MLP neurons of a small language model. Each row is named by its layer, matrix (gate and up: input weights) and neuron, and shows model dimensions 16-111. Each number is 128 + 32 x the weight over its row's rms, rounded and kept within 0 to 255. Numbers have three digits each. A neuron's up and down rows have the sign that makes its largest values positive.
After each neuron's rows, "fires on" lists the tokens most often at its 100 highest values on Wikipedia text that the model never trained on. A number after a token or word is its count.

L2.gate115:123131182126109117144129154113087067122032083118158139137096133135133098118122143116123137118124150065144140150151122210178181070115104127150133111101202135137139118163077151152127167178065073113131095117056100116161202056069157071142094134117150089108133109187129104122116093139138126129
L2.up115:113138198130144115114117124124093144110097139105153156134138166168103087149153134065099102098099156135163157140160142168129127080058138154152065162095124120147162107157106135098134142176119141141123110177066131132171195044139130122141131112047157066133107126141105063153111083108173137157
fires on: " including" 44, " include" 28, " contains" 9, " featuring" 5, " includes" 4

L11.gate60:132071106151123166116122102189118098137202133076082143148119126132152205146062088144113201092124070133140102105126131149113147119105085177176158133126147142196129132125175158128134159090088146140197103144138131170141118140147121098162082148195107187145066184130100123075156156157146039082
L11.up60:085122084090095100129097171152121133155125109123182126187113152185166130091086167108121151146132112116110108078136129077081152116109120108125102128111082086126097131103120153179125115167139159142107064117099130129166167126191150112144100099118179154125148112112130133086117128198135157171
fires on: "." 24, "-" 21, "," 9, " 978" 7

L13.gate295:097168109080126127067142113155168111130122150124086088176191155136143068158112158105139100158125145127173077113115129141134136122108076092211085166115171096137140169091140128163185202190141137106130153164128137152150083126098158098081157099174139090195097145182132138176071075061137135109
L13.up295:159157120107143122150148147071157128144117212136130210136143140141160125147064132152154104081104143102150126179080131125103142068088132161153107148097141162155093195180154143144117114121119151169157063062120101182122154108145100138171152110102123151106139119103089117110138183115112132092
fires on: " to" 27, " be" 8, " is" 8, " worked" 6, "ho" 4

L10.gate279:119147136115166120122128166121092180116084116160151174163080197165158157113099107130192156073170110180094125105114132082128130179115061128121123102110120087130122098140115157078106058104119133129083115181105112178141153177113110156123166108152152197137153158157125147139090098127116107104
L10.up279:146085129149135133170136146121104156128105094105182106182142132173134120116126084191135097137123139108181160087125115091147155165089138116137159151092046106070143188174099122073120105102131142090093128129136136086134120173102131109121141152154215137177139130167102176169122117112154088101
fires on: "\n" 47, " |" 15, " −" 11, " of" 5, " a" 4

L5.gate159:161114122103100139184154139146156075122124149124132136139097132090102187128079090096158108121170131132127139130089068178154153112107117169165150137132181139162148167137162105112105094117188142101101156076093122143141117107117137075150097110133126116131109119142126054105150104079166131157
L5.up159:151132118099137217118086097109115170124155170122137173107076208124148131167106127148115126131076143077110145152090132111127116138110125158108084146144094083146154098135119118130108140104164094117113161131092148106173168156066113142140124167131154127114045131099088098117070058131139085115
fires on: " for" 56, " of" 10, " For" 9, " allows" 6, " de" 5

L10.gate72:159124155136122128180150102106070109130130117071088134177096158155134103159079105109141092096133173142076105190138181114159118128112074148081132137113158111104144124111170136098112127147163112108141116170119152160187141185093129184108095127152157114102155153122112151118138062118152106165
L10.up72:132095140163082146129127098135119195116137126086057120126130097099121126162229099152160156034130109195111143114140083135120133144180091138134122136156136142116073093057238109079158072113123158149182134105095154160178082079129086146090106133084167137144163116167144106058158087193125092170
fires on: " in" 21, " to" 18, " the" 11, " and" 10, " high" 4

L11.gate71:147112146186189111140100114142128158174132093119125166115116080111093098083130162149110149182179122115117078121109087174126137154093126134196075114082164101131146110119144157139103103149087127106099136150148131107148152100169099086090126190099138149094085130168050153102131146104088089117
L11.up71:108122161116139135091121182095083112097131118164130126125086109150115067110092074121082139127133151183190125101093118129081111107122100084082114108094143113183142118073125162160103086145080149076108124144146170114092076077141125133168134050132137107107065125090115119110130092148088102095
fires on: " of" 30, "-" 28, " (" 16, " the" 8

L11.gate297:151149095073185159138151101111140185103172116109121133189114121122128097142209112130128102126095109184101103100119156146137136172090163052100118161097183116120150091151098140161164147177117129155068080225139055125089168161169115145137154125139084113132138081100125127129094091156089137116
L11.up297:123126086142134092161107167139146144149116138119129135143128137171123181128151092102137098182195142127102101141162139203078068208054145128127100203142127070144126092085105142086074159144139091168060131130123142166073110153134113127108138176171159171145102132101113125075066119130141167110
fires on: " his" 17, " a" 13, " also" 11, " is" 8, " still" 5, "." 5

L13.gate92:152135068152156063170201136130078146133127088158156104132107195118086140096097156045106149086189086115108137093125115134101152189098111101183122155121163132111128136104085172096109096119080125133154132062089123108100145119130134110131121094097097084109164069048166165110125146176185119158
L13.up92:154127105192173137088140116136163115183117078122129082091158171135122092075167188136134124129163136131125078102159154095102133136107154166170088138146097094060141173148104134119110158183113101145143111118139108089152148113151178149145097107120130103103103094072121097110193116162167171167
fires on: " which" 19, " that" 18, " had" 8, " a" 5, " on" 4, " code" 4

L13.gate40:105081137176103128166123157127163094161109129126103151143114068189081080090092067144098142144171094136121106134125153114107148164208146133092104082065121114147092085133111110167099134128113083117119127162173116100086123157120137120123232128078175135109074115149107126156136115103071123135
L13.up40:101093188126142168134108150161138090105115063099129090075128136133145082098127120086134063124151149147194120117121074101109140081153171093137124095088138154169107113185146095138153101141118100161115116115176161091110144096110090172162147142123146159107115156149143123095188154182151133154
fires on: " (" 50, "|" 9, "–" 8, " the" 6

L8.gate407:129165107137113131100097137158096130112183153112110119100131135071176088109133123090129081066147104173063149142116159110131136128148161171121127149187104142099076088152131135110111124085122128144160121119170147162130156081157116117064147090119159063094162152093188116106182141164097077139
L8.up407:097160189156095084060182078107140124189097146112080079149145157150127135121161130102106151106127134139127140098106157143170160119160206102146071131100095092168072105147092102108086138105148107072129166129089205106091111107123108099130070092166149126107111155125136122160106172128127091176
fires on: "," 40, " (" 16, " |" 7, "s" 4

L8.gate84:181153111080104097104169158183126104106114092101105119127164135109103148085153211099157154129074148149078096125109105127099181075137132109140108123091119147120179119149162099086172126097135140154212089184148114102184078114129094150078161140115085090119123082173127118129098176122124081095
L8.up84:098155141103137138090134122128093146161128121101088196118198116125194119155182181097076107121171076109138155103128118175150192159137121140082118104154114104096187132121140106139099213141183068141169168126108167051068139142126138148118108134089132136067169150158114086086122168149130115096
fires on: " of" 64, " to" 19, " in" 6

L4.gate324:063137132127124124200127116093089142119152128159108134125138132113114196125106085062150142124122062141120089136117136139114117133145072061151150102167134133082166138150171123123148145084154145141116125074076088175156134088103101081124132117141144194112197123077137139060137175161130090115
L4.up324:089096144155204170147198084100097123120185132136106163177155071134077156072132124096136154118120094084117083152136155132136103127107077060162078108107139114118133099107165129108166167130143144144135139095145039113144111103097127072135121098171143146157102025120133134103142147166131108070
fires on: "\n" 100

L10.gate332:102164124127164131094149115155125128154070085115127114181074125082148118087155073142131123195112101077144094089161084133117156118091056099079161112128161083099124102133117124107177126109128119059147138093091059090087146122077120124071060173131170129123167138145148168160162132142112165114
L10.up332:075102136093141182135162099192093170141142181089117102141148125142125144117102172139192086075171154132129098110109140110130133205114146059164118051111151159179142115176128119143091162138107132147146154114129118149132120115111131140121178112126174137174096175126094158111109086120078042158
fires on: "\n " 51, "\n" 13, ")" 8, " a" 7, " the" 5, " |" 4

L4.gate46:121106182149089093118204123134118172139104122128131125099105112136116118208134135150116150142085163146080137114103160165093103106119100054166133108121136143158158056073181074186128155165103150098187124151091172050146143097108135136086143140072131122107141159157123083140176092191135148133
L4.up46:123130120098185127106128132152147136102089140136172128117105137154103155109142054167130176107103141155105135187142157176092144113080148158143147103144141096138096067115157116145098129127081162124193077147145159076158134088097134126131116158128155130078108167174126044128185063121073168098
fires on: " January" 39, " February" 16, " April" 12, " summer" 6, " winter" 4

L9.gate269:160085133146172140149114143133135159123121156145155168125176158147099124068122142107096089043110162151144125128163168178206142128173103165096113157089150158106149078150171113164144111101117135123115127108147138111161074104120098163109115035117106141106114137102101135101159126103077165066
L9.up269:162080119062154084165094136123123120114125154097123163050108153112126184099171114162158108088140170115121119098205138127167185107126080113155147132149168184157165105135128091183159070093162091102084048113137106179107038158166137131104103113122118130147128168155118125105097173104117117164
fires on: " A" 56, " An" 11, " All" 9, "A" 5

L12.gate446:149114102047171127134141129153152168094110110123098138137094190099129125180146157102157187123133115085093143151169143168117099148101146133124139113119153064015097093153115141086147075159113159126106152122119137136133149144066137139132112075093164166092139065117163145152148147115099097110
L12.up446:138100132114123122173124131206125112092151064106082098124152132117102086127113124137112137183114090138114088137110131104132117126098164119094099111087155060101062126111128142119155166132126088128146135150161120086075148144121065074139187140158175197184181154135082154136143051089153146141
fires on: "\n" 25, "–" 22, " from" 10, " his" 9, " her" 8, " of" 5

L5.gate81:152108175161142101149189039155142100142167081147094127076115148083115171138123082162149136098145142127096085101094102148177118094134153098125119136081160206141117064158116118183136112155114129151137121206201081122096150183187104173095157118145162122096149074176138173130098138131158074130
L5.up81:092159110124128116098179106152125122147092111161119186121146134140122128087111126140131149107118166098167112127151128130118143118077115096096149120064118114140152121131129199173178099085193113129128096143137162073050102125205131188097167149069127126174109077046124151030093094107173126156
fires on: " and" 20, "-" 15, " for" 10, "." 9, "A" 7

L5.gate14:099099130069165101095090170126092150119134131115161143225125102103121135145079091114160056098145165186154139142104128158153088099212140151125079105125117143139151095107175130114200142087083146130124065122114154130066147128120120124074161103172103134171124132128101146099157180127154151103
L5.up14:089118099099158099181099157095120153133109111161105187155073078084141136128084104085152101168090110122120137101116113152091130122171054180112120128077143078081152145108137122171120088135128111146143138116096102139087134147094134096116138153107134150141104149134099168165136124088094140146
fires on: "-" 31, " were" 13, " placed" 9, " get" 8, " give" 6, " be" 5

L11.gate173:086151128086132024142090112099140161132145096158100139144056091131120103112099161151165115101182115153135100142134147175163140126213186159170148098067138115135096116140169111108142098120171105123167123216147157141090133167117143083157133164176141124116142123181146059120145109108078122140
L11.up173:155103066061108147111106087131134147201099103132178148149172109096119151138115115181119109084099123095134162137170042134145130138182139096097157120093138170137104166125163175123044152070098148145151092156161151144135110161147112140121132178115183114103105124149144119147103126149078170126
fires on: " as" 45, "," 17, "As" 9, " As" 5, "American" 5

L8.gate388:161136166118134129189097124178106145119109144127170105147088095157111141120190159123220114143153129146101099107107098111105186202152156131145104114142070176146124122149144082124144121141106118123149129092145166043147068151130128146156150126141097144146070174088132125154113149180151185154
L8.up388:182124107113088150048121134093153146152157161098161137124179080093100098115113176076095161125100109136178159158068103150084165128100113097190131120160131133128095116121157121096100173192080099113089106109152111147141081183061127149147140092094122130111108193120125115182131082165074144115
fires on: " that" 48, " by" 9, " the" 9, " \"" 8, " to" 7, " only" 4

L4.gate43:143157115152108168182121083145081168131092089162159146115101158107119180150116150178113141078146062126137115071124115121068103102119140104119137096109117138081129136165125148126127093089115159143081071128174112139098116155161130156194150141078138120163106168079105149077087113136076107123
L4.up43:120127130161094085171134106105131139180153134103166177092072150086101151151131104125105105173090127092134106116142184137175117103122069175090125147145110135155148106107169188175103143148136100082108128190111141141183152110123146087082140045131153090092141133126094059097109154189122166099
fires on: " where" 36, " when" 21, "." 19, " All" 7, " When" 4

L13.gate73:095133145120143168064206125113130061143177130127153147157121131098118090119105123135113200104096106051096107108113177122119122096050109143150058096091148108118215157146089129171139125131122178111138141167151147106094177148136154117150129173152165145143089147167142137099122142095163088150
L13.up73:096157109100131070114102118116162110079127144154121077140130091162146136083119127151112172210139114114145134091191151098147139147156121103174152082172173151136135092073106138098119088158161134088107118137125166089090128107070129162081144139126184132109076147074142112095170139187141166109
fires on: "-" 47, "–" 11, "," 7, " 1992" 5

L10.gate437:157128137079215109157172107104126108150124069148137130141102099100139125154126128098173114092122093188120113056144130102063125096125123049108129109158130097130140098110094155134098121129113161151090084142192179137113090158176130056100093134179170140095161162084153151093114102193099147127
L10.up437:101133100119164094141176140109089131122111125152177127081125165127097139115112115151137154162133200124139159075099102182146137129108086144181097149099131106099182026120134149133105115074107136162133148107125162146068135125137160073065124157090172091171127142157123144046152085203157206110
fires on: " a" 70, "." 8, " an" 4

L3.gate235:104172125121117168142123092131161089143125128172075111113143158111155138141130155123194082137130152135108132183096128147132108103100153170099141130056132153126114142185103160170129102108115150114139099156162202142146124087120161072126096099107118183125142139135085107106144163169149206139
L3.up235:123107160107123160138147138138131121107140120154138165139131135069112182170182088171119179070143196157110107096170170164018111132137093114107086101129157137091076150147118143151118124140147134105070081112143147178110144155129080188158117141134115138117108095197098111129157133146078160126
fires on: " H" 67, " Sarah" 4, " Ga" 4, " Andrew" 4

L13.gate183:139119105092130089139143051100102083152108099140095106109117088132095131186147101136110103105186110134159111088175063112135128114100103117142143122138160171145068124100110179115132149098087135132124095113053166061079088105139116136188094079150091148106185137064169159095079191155143133076
L13.up183:099103138186131088121243116158100146140086130059182109119157134101103152108207164153175118112121075160129153162091103121143149158099102088174124066140121121146133153087229154180144138126143145115120114140164138122087127149188181143075107192124079152124131117134126124129096114127136164099
fires on: " and" 76, " that" 12, " which" 12

L9.gate202:113146137116063095091068112093173087147101109145134130131097109109123113122084087117071203125138182120167100146119129133134152102140133098112147156084150124102093195133122115122139091178125165149148163123118128109167172099164083098124170105120107086171143081130144174204152094112135151119
L9.up202:092105162142115095111122062103158051145120151107118104125137109128111125154096121089121143106095108141143115171117203178144148117095136117147129144102122080133173087132116221099141102091156092129143095104102098074110197087185054136110179088109139119143134142122176084156143167133170145101
fires on: " as" 31, " like" 10, " example" 9, " included" 7, " include" 7, " including" 6

L9.gate365:100157152062086153139147116123120089106132138117129063142138150129121134075156052091145131094165119139153092165179106071116168157163125116152138103094158089123150143173123146090136134094131149103082141091160044153180170116132129142162114123176121128106178094145157142088140064107122114105
L9.up365:104087127107132115112163129144121172103185079095129175102173128177120111134167139092082059074111154155166175127183094177118111093159114050061125101188146158136167121111108127115128108201123121143158143136080101112140133120132161153106133119163122105129118122109118171094144104137143052096
fires on: "\n" 63, "lay" 5

L11.gate8:118132138126181147125177082158139114148118160159129147137120139088102186074127177112125189086162102157114082105095173163079120127169116130128156125138114187109130098153134192158080086112077136175169141120143123172174102096130109164136126121138137153145134130033178169114051113146089150107
L11.up8:081136125107185127092166095169185144116140136168118193097153094162152162092074136147073117123089143159154108146116180167176133111118104153170117120133103084163075154174141129130103108101103109128102083073111078110088169166090130143111089163114122087070177159078133092098112152140142150103
fires on: " and" 49, " first" 12, " or" 9, " of" 5, " to" 5

L9.gate232:124137135190165099067151122162175180132088141099048084117055128160105128108122130078146109154153098112092097123153122114066152149133093117065127127067121174117147105104143138073087164152131193083093099112166109160122201144184115157080113138151079099120155112114172140176122077147175143140
L9.up232:112103129142148128087225167117161141082075087091143162098162145170128141163075079142163164115088138154125112136108102112124154095148110118060156044178149155125142081075164100133162148181140139099140113123130127174147149167149146192127175128123145142146141159149119129157159106128106075205
fires on: " at" 85, "\n" 10

L12.gate90:154135174119105112165111131114166160133048084079096114138149094135125089164087103040091108112159101124185077129068080130124096135137098117078103099098109157147085135167137055125135122133107179107091150096211128145137143150110124151090100107071135142089143148124115101103148108141093164142
L12.up90:112113086156064201138173117084103122108074068053108142125105087146105143135145153140098091083123132155151166115123113110143071126173095107150116105111073082153113130135114080132113074153132124114132106133198139117092064132113096157089019105138151120101129154134096083099175072143108174154
fires on: " in" 41, " of" 21, " from" 7, " since" 7, " until" 4, " the" 4

L8.gate39:210083096149164147207134157163178114170104115139156172192109112212092139127160081072079106089123074177145076130130130153127109184063168147098090190143112157146090115082160119124122130161131131085175109116146126136137179147136115168058086118093158097131113132089156112119136177118168092128
L8.up39:075148131136118122191136127162136071107117114106148144116160127106138091141115176173170086150107082131146113163099174104125090131141113138132101157165049144126155124192119115143101091137119127111158138142176159151097127105189145144124181117156124119137092174067151151093117175163175179112
fires on: " which" 39, " career" 18, "In" 5, " what" 5, " that" 4

L12.gate111:135130125113140148129128108191136063151086116154166134187111133139070209110138133121163127084149142173140082127136107127106156139110126100139119165099101129126146078146126220089131127174087126109129100128126150199128133086134058179128140091150171104143087166121129105133080114068094114172
L12.up111:155121138134154094075133075129086140124139081087168134138128103118157071112064127125180083130117136109128098179114109166125146137094129136137108173175129072097112172139152079067115115111156122156173040139101148135157105149081134128130132111121043144100071178107125107176122133153155127124
fires on: " to" 30, " of" 18, " the" 9, " by" 8, " in" 7, " for" 5

L9.gate95:140139136125175110074144091164125146178168068146188122120108157149067097145114123094128106137158066146115115153104089063134130081136136120152165143148192071152101085158111128125123122065104135138155087138190168122147132172117121111141134162124093124130140189074067092135088139114180146096
L9.up95:119183162146098119105191088118117186148083080137176140168173166129174103141129135148129124082080110133200138127112098100138129141091165189101112114113191112104174175145121134146201146147094114165118106161086148184107162095206122133146119110145123118152143153079107098130130125171128107141
fires on: " of" 81, " from" 8

L4.gate81:108122129110082107118088080104129146085149161109093184110123134139116115130097163154049079118153125112140122118083112146093133147153172126098165100177109130141144218164119094136138118123105077106130141111072157154160148132075122114143131061180052108116158144146115076171143143167081026137
L4.up81:115152124147086114137182091108134117171059202101122139094185043142102126150139139109113110133095200161154144152081138126177126146171114158128145100129066104149151135119076144101113203130125166076076123131175123150086127133140183136096130026145144118127094135111141130158093151125123112148
fires on: " Al" 19, "C" 16, "c" 13, " l" 11, "G" 9, "Al" 8

L5.gate200:088055125156176130103104156132119144088109111175108088153121079163114130144124119161104134125100133182192127153166147111179130158121161143092157115127166161162103108088079153112096164114156101173138071119139091104120182117157148167113081077117128131116112144141172177127080140102192144155
L5.up200:130071153077140136093134099118107143099139153125095122118122109087116125142082129139154128208119132105101123100116119151179168153093108170132155104138082121102101122137145089167093111144164109179087130115122129142137100103161164195032198167090178122145100162081102121162145141107103071173
fires on: " Par" 13, " India" 12, " Australia" 12, " schools" 6, " Productions" 4, " Kong" 4

L9.gate34:093149145142101104096061108076094108208115155114139111129137163151142130130043133096121180077103152123136117145152065169142165124169093163104074121182077195128110120113135142119122099130087098124168121060109147130196084113168118119132167152192150145154151154137174131118152135144130139157
L9.up34:105167168108149138118088122093179107072124099124161129189111079073129163184138123082142105084099158101155102187081087152188081152146089109069165167063117176115116140154103159080171129152121113155156136168104059136079153141188092123136104082138130129136119142138096142119084145093077055151
fires on: " of" 18, " as" 17, " is" 14, " example" 14, " was" 8

L8.gate159:140145117095194136113103140129145116079152068200148187151158102101086181092156130094042151071131167175097077089094158128110121188105117104135068108141106159150128161129124065094155216125120111097138116108137130143113075196157118127171161102165186111110179077109094113096134152129139117144
L8.up159:131143151088133097138106220167086113094173101139140157163097106071176117095159061138162075063168150155195161063127134084128156185122143091162126146072133127140151108147156162125156126106124090163101165153158097086111054116186087123142142130168125134173158124144133132121063135182141151179
fires on: "s" 35, " A" 12, " One" 7, " B" 5, "A" 5

L12.gate380:058104077123121089107150099166084125176111103071142140135136150135082111101066113141167059131108107192142068141086109133155143164191118123136127099119132156142161127190140110121152124163052141117121113124215104136157095117159129122106144119183066120128189130087185134043105099120128117083
L12.up380:100166071145139077124087149165062131160146086148155177140148143118140119075139139120144102075145102137168096178083069139190088079114095102120058084067129129115168129166113100116065106117117094129128115104160099122153160119124127089170103162128155151095154149125117129046110172175103120090
fires on: "\n" 59, " By" 13, "By" 4, " of" 4

L12.gate289:105102138098131188142142172213167140162119124132171131115144166115086110144168205155194126126158153111127075105180067133105156090098165174093148120158164129131114130144144105152169129127077062098140148129097103152136169113143129163135170151112101121136106105121141142167075124178131128149
L12.up289:100173117122104078112124145180126133118087144073183182137182162153109076103053136090129140131143185103116117148124135107150094170099140150143125136131129102102154162152172106212134182149158124093157129142146123131137158105171108075061144136105054175083121111164095162196147114155102132108
fires on: " of" 75, " for" 6, " (" 5

L3.gate210:116112154146179107121119100148114120085194174144123116094141098121116137119080155140103143152125156142072131115096135186163159119146093145070077122175090097099140126103114144065070165117081163067112132178113124121182106154144079098070080071107182163139151128124041098150098169115116085183
L3.up210:101084113158131098123124090170154159169169138135138169146176105172106124152149128096180101163115167186175217145165170191180152095176140145095136134114083134175116123215071121130111132154123129142161181164137131058115118133100083134121101087134127170105087139106086082138086127128140111146
fires on: " Al" 37, " al" 28, " Gal" 12, "Al" 8, " Sir" 4

L12.gate3:062089137115152140190152096089075143093112108072107141131114129040155128132149173067111125103180130199185122157119105138163071151127134113140087138149133086117082136151143086161107078093125152148071099178173153101092122126116107128121108099204147180128142131110133152110078134159157138090
L12.up3:122087164148126141094146103079117134167110096121120109128145116131187131138096125154122038075094151162146139149141118177134105086129074150085141152183157143143121102137065189121111121094100122162114116143085117097132134077177117083108130083101114154138150179107060092141095084185131153096
fires on: "." 92, "\"." 4

L13.gate217:105147098178163111110155143140146123095146120170130074153166118148117124091129099092156160122137089125095109085114150150135113060130148155174152063152109162108124169121160190117113148143103120153140120060124130131172131101112107085137059091126099163149121103075105152182125205172165069144
L13.up217:048141078070158077114162143081155126096166083146225115122150146133135157108196113168157103048106091113160145101178188112122123128087096121192126128154140119146099181104092135090172172118142163153168122143100104140122111162126146127144079097109123096121121113121132151086148116196139106043
fires on: " which" 18, " that" 17, " who" 14, " students" 4, "\n" 4

L11.gate95:069097070146187078154090184159102139106106131152112126120109124101152107144159087111099160156151093163108148107176150162163103119188101167086122111114167144087112079062173155091103120159114156098136126087120092124147132128136089131087134140190125120095189102121134131141171136129117163119
L11.up95:161130098070103172157110139186079148144132133154144147133120168133130146118195150089114142139133103119135180143156156162140077164161138092090146155157112145108114074143147119175168131127115144174141207080142123143168120202121127138128175118145177177106177151157149187130171153158102072147
fires on: " as" 29, " the" 29, "\n" 16, " years" 5

L11.gate290:082141116086158162111140158153073090137108109121117131135169076113120138044100120069136086063120101109096119103153087096112105154160140107060133118102098185133113104140182107119156061159111125062122169110180055142137160097070157125117105131136099102134115170119112148151098137100115173127
L11.up290:103152128142201103186117094137062087100137184150083121174070138146174114081094113099111126164163080098117095124137142168182097154148094102091169160143128143113122115163110106127088142130097138162194064112103121112115108100111138107146157187112080135121081164165125120120157115061143135082
fires on: " for" 33, " to" 11, " at" 9, " For" 9, "-" 5, " own" 4

L5.gate353:081130078091143109138135157081087105137136182134088159156108104112167112160137095141101020145110160148083141165090157110195131156137102135147156110164176059117119078104146133132133118135117168147073055116073154118152119108110105121077161107158084099135098144152153101180140105065158106119
L5.up353:144107145092153144128090143124133104149099222128100138143149162106130068153142138104119020117097106108112173105024100084134104076133108119133158146103151109173161132112125084153148139072124147130074128122153128140042135121109119146082127090095103107085150108148051114177151125138090141144
fires on: " be" 32, " was" 20, " were" 17, " is" 11, " are" 8

L4.gate101:094107121192171107110098199100069160115092104096186144094181106128142178171137157136151154172155143063180144094160125125142128131122174128125091135143159161212122124116112108126119161116132104097105128110119089135120120166145092143200092145146138127077140072138128158140122063112149141173
L4.up101:086073166173141075129126167148096185134142142123095138110216091154071120178159140099185151140152100112164131102102118119155103134120165205160111147167130137132154098095149137118096162104104140149140151102084087092135111079142117148142154109120161185135096144057067189151107131100153164129
fires on: " Poland" 15, " India" 12, " Japan" 9, " Australia" 9, " Russia" 7, " England" 7

L9.gate375:133142097135119084116116127108105111104123173118106136074106089085114090166091107077094101072096112086126125139183077096116149124099116117078194079069141146053099121064157082111105083117165162144077098114095055124135147194182085151169038123095109135078090121114180117111147152166168106096
L9.up375:133118059069121097128105136110104123095100186194139094070106126109107108047054113102158060102122148081176113148122110051212100110089122115101144085049145153151159130070137107130090125118122173093126142116084102118127112142163116151138096142154102120098118080142086155099154132138164077089
fires on: " at" 28, " U" 24, " ESPN" 7, "_{" 6, " Mc" 5, " vs" 4

L9.gate246:152236156136151189165127123112141098128117117089106045171166135089158142138155104151121124136069120159124080160153172152108123148179085108159162108087169125122135162121128085100164130142177192131149130159157093115203144071110121149115140110182107143154101054124168148132146130162118095075
L9.up246:121167072132146148161119131135118089120162087151123124174140106124155088111169102111137129105120116130108132069150142143132121133147073130127156147097123082115192141167140137119142119147150128078094112125158152096170127050101102103126172121130189111142137053110106163075094132182065145087
fires on: " in" 36, " ==" 12, "==" 10, " (" 5, "\n" 4

L8.gate192:116100079067123161110125115174113145112141109105185156146133125216136149109120174077148147150190071165132159130167056136130085065142102156091107101100118104115183125126152100134102124125120132130154114131186134106158140208111166099099147117134123168136133141070018112153071154148152134122
L8.up192:087102130048129094145123146134076109099144144118121136162030143194095167182155147131151173075114065169128145139161120135142123099156082151125094098079062068067133130106117155158016141081174144137122142137145077111077163121094156127093123143099125118094146137179126116159126151119132158139
fires on: " to" 63, " from" 17, " by" 9, " of" 4

L9.gate267:119162112129119071116135113108176110130163133148112199163128166151104131127142130105156121148124082089132095075082168156088148150205137104128188058082151174131173135124204087087113123146098170133169143141139115098107153067124114090162159126073124129156040124092126178123129146124095127108
L9.up267:124114109083122106152100144187172114156037122113161194174103128137096126126136146100194081157174103119130139159156106145123127149151180094121148104085126171143131090071145120133184115116109102094097116192111116199105115092118117112074146154165183157096106146152133152182168206101083168126
fires on: " as" 49, "st" 8, "As" 5, "C" 5, " As" 4

L9.gate427:132131099068167073118204145211148064143133146127121149095146088096105167163120121101174096163119106176106127141131123158087057076171136128121110093144150100140153089089098150083158103131125119140140115158174118089130113101111115111114131080151091108176147143132046105129077200131154122127
L9.up427:220144103121137157108142144160065130134162129114138134140136180169129146133083147094051118140106123089143147144162071123090163103153123152133102150078164096102159175186105078184139123095156146048117125147117115127172236130128112104060082150123127129120150134141148082107109084133126072106
fires on: " by" 49, " for" 24, " with" 10, " of" 6, " from" 4, " to" 4

L13.gate438:124096148066122139111140115139082155136096156078087131119090111123116111151118116078130204173194137204119156121188093127130114090134106112147155137088130115130103095167138131138097133136137158122091131099111167091166156152154147129133149120045066150170163175069065120162093123145114184073
L13.up438:117116159078118111151095094176096111124118142145119089143117137158171160180139102112140158171131114209091112170129120139167056163182149169140142120140122115150091107135165120111079097090176114121080098110100109152107116161181146165107105145122121101159162147102105118154088047143142137132
fires on: ":" 49, "." 29, " \"" 7, "-" 5

L13.gate345:097126117155086106185146063161147206174146118126129105158199112112105154097193082086194107129174086151122143109167091112076123121080115131140179084168203172065081145151111194047138184094145137182113127132139102156096092129140120188119081102142115162085114092113146082141122167119156141144
L13.up345:154176123135150144094160092086127063158121130140139087114119183173139120127123190109133113044091062131121124107124207062131206102127146108118099110133072119151167132114143146134080123110102162108158121125152170089124132101123152081107125142094093096136090220078152156138048151116148137149
fires on: " and" 28, " that" 17, " which" 15, " who" 14, " He" 12, " he" 7

L9.gate322:120186156139111121167063112090112152164154109061082149210128190161142092172137133079095109111041144141046099140109105175166103184092123134151123184150112116081051140157090163131090131134162079138144123055131123106135092087160101123131165112157115162121141123117152132115129119131195093120
L9.up322:136189130128126174088165129134116145184152123072100071141139142142097089114150082105148150101163139134125157095077086110150100112192118164144149106126117104096068104072134143090097108117147125070101130100140128134179125145096147079199096174129107135128113186083129138118155117101126166117
fires on: "'" 25, " (" 22, "’" 13, " in" 8, " on" 5, "s" 5

L12.gate353:074122172076109097107156143119106138143195155116105107144107076096134066146149177141185156118132142129108105102063166146133134134114146146156080144084141141167136108151171169116163151165139173164086065181164122112158151158151165127153096155114168094114074092143084114077122092200104080066
L12.up353:100149113129148142186134107135113117106151133073120148120084111088143110092080156202128112106142102142156194146095123194092090121096073141131122122142147156097156071146111155098133082137152151146142131158071126151115119155130216121093107133083167103121094096124078100090172112137211134070
fires on: "." 86, " |" 8

L4.gate267:125075176090115115152139124128177147098159113116127141088175114163098109154129160093201155126155149120073096166098085130086139093134168152124176069105140111122088101112171155090119124184120120093113123098091102084163179164090109128090238148107118126144125120087103139108108103056131125107
L4.up267:166062107118113082109105122095150119127169179143107109115108124140140099122102114094187105191119102117136091173101171172119143120123111141116144129122129101140091094167114095137100111122203155133078099116068097129157152160149116128152057147124176140133117178126124226103120177125197228135
fires on: ":" 58, " yards" 8, "." 6, " miles" 4, " feet" 4